config.toml
n_layer = 13
d_model = 256
n_head = 4
n_kv_head = 4
head_dim = 64
d_mlp = 704
vocab_size = 1024
activation = "swiglu"
norm = "rmsnorm"
norm_place = "pre"
norm_eps = 1e-06
positions = "rope"
rope_base = 10000.0
rope_fraction = 1.0
qk_norm = false
attn_scale = 0.125
bias = "none"
tie_embeddings = false
parallel_block = false
init = "trunc"
init_std_qkv = 0.0262
init_std_o = 0.0
init_std_up = 0.0262
init_std_down = 0.0
optimizer = "adamw"
lr = 0.00117
lr_mult_o = 0.9
beta1 = 0.9
beta2 = 0.95
lr_head = 0.00731
grad_clip = 0.5
warmup_steps = 214
schedule = "wsd"
decay_fraction = 0.351
decay_shape = "sqrt"
final_lr_fraction = 0.1
batch_tokens = 32768
seq_len = 256
doc_mask = true
train_tokens = 288900000
steps = 8817
dataset = "wikipedia_en"
MLP neurons of a small language model. Each row is named by its layer, matrix (gate and up: input weights; down: output weights) and neuron, and shows model dimensions 0-127. Each number is 128 + 24 x the weight over its row's rms, rounded and kept within 0 to 255. Numbers have three digits each. A neuron's up and down rows have the sign that makes its largest values positive.
After each neuron's rows is what it responds to, as a language model described it from the Wikipedia text at the highest values.

L7.gate359:123154143112168127114136103096114082090165117122136125104140133109120132126114103093172153080116151135174124120126136125148148113129104109105132157173166120130126156141134108111101124113139171165136133149123115143118140144118105154133200125122137114112148154135144129109128094145132094113103107136134158110187139102130126131076102131176122113118138141131142120144132122142132185167114
L7.up359:131133119106111168083149116131115126150169114101190177107123080137116147150093176158153135142082125131149159113130156126146097159127105113147091105142128157135071114145124125120153176128090115142137139165118139135100147151103123099124127156097095108108108100106125164115120126095061126081152127129078102154116097086126129159134079119111116122132124145145125167119112128121105107113133
L7.down359:144119157171129130165125142170201174138123119112099084147117139131119127153157139120119062152105059116128160119114153141134113132152156113131131101160126128116131112126107145153135120106127120140121150116130093128162132089107126119133134158127080118128129121128110114155091141090147139126095152146174139167096117167113126112190124147134109133135159178094126114126165108091170115075127
Description: Mid-word suffix fragments

L5.gate94:182166141117117141124159117173149132066133100132124102156165122109134119124101135096073113146123137122134128145087121141133128177115114095096152114134160126152132129128138127153122078113117151155065134110131120129123090161068127122110123107098145081103152143138128114104137138094105152137127115064119139146137080103161157148108098127157165090107150175157116143122115145125113127135150
L5.up94:134172106112120136100119140153153118097106119128145107134150142108108108139066136157113079131131193124158134118145119114165095175126128147140182087120160113116136150142120146120128094127140154157107142094145122108147119162092121107088117110108131148117152155122121086119152155110121151119128135121103115102153101134146118135124112156131188117106131190121124152104165145157117097133141
L5.down94:101120105159108120089148108109062118148133146124169148095101132151120118137146114150159155135114152109141145061150122106116113081139145138121116133153086146100161114114104146143156124137115108061160086155132130152116142119172119158142178125138146164123112112141107113114130136185139095126121144174142123102142164163083099109138148129081111179174141125107130083134101118141142130139091
Description: Word-final suffix pieces

L9.gate703:123163172103162134133115178127160126116114076127133105131119105115140108130192149134136145127162152129106100163115184167115146135124109143078104150142123103122109145131133156126103080078127129136099154105146132114123153099175146106108179098118122077121092127116180124076132128127099104116137118144152130102158121088133087113113104110129142101128134150175071122148103135116078144084108
L9.up703:109135150140125105134090190134124116129104136103109096100117097104130131178132139116104161138151138114135149136124132149167113137124086104108131126094189125095102179114164136139125114123117116137073121143118098162115117148135160111099123137116178118103108107130160124116091150142157103133100089117131125067112124108159085135141151117176155088107101160176104113140137102150137152093096
L9.down703:111116118139087109105139125132143116160150108089099139127109090139115133129077155121091112163130126135118121093115096101109101111136107112155083108138149102140124111133150150123113146181137149036110127152149104121128135119088121132111180119176135112129102167130106157177146153127144150116131078114089112109133127140137143141106161110119124159094112184108106159085108111133132111074111
Description: Mid-word suffix fragments

L7.gate220:121141152138149150110138134121107144135099132134148082157166111131119116131141135123126097148163114079103130131063120148139135111162117134136103102138144148190120145116103118120133103132110095091112123152122132089128133155112132115107149125151092147123131087129130090121153155103074123110146133139127102136162119133168138128134082157122158085149189091113090134139073166131117129136124
L7.up220:125105109094143123144074117152067122152123126161102116160148147142090115127141119127137110094170125124128192135147116147097100131144104129149142139112155146126141119146155096131128110099145138109120139134131168146090087161143131119137093115090114112093077133069076110161108148122119148155146156076163126081121150114161164110174098142133109080111132142110094118138082102131110136085112
L7.down220:109116111094157104168151125099118089144151127143080142120118139126135143135137098199095148116140104149141130128176113142135176123097101080129112133102072145132117135152104118125138092125156137164130125116130139126145142121112144102111176125157142086175137150107101128133088096093122114158089110119109122124111142128145105164136141142093144119132150192121103142151141093149133152130142
Description: Mid-word continuation pieces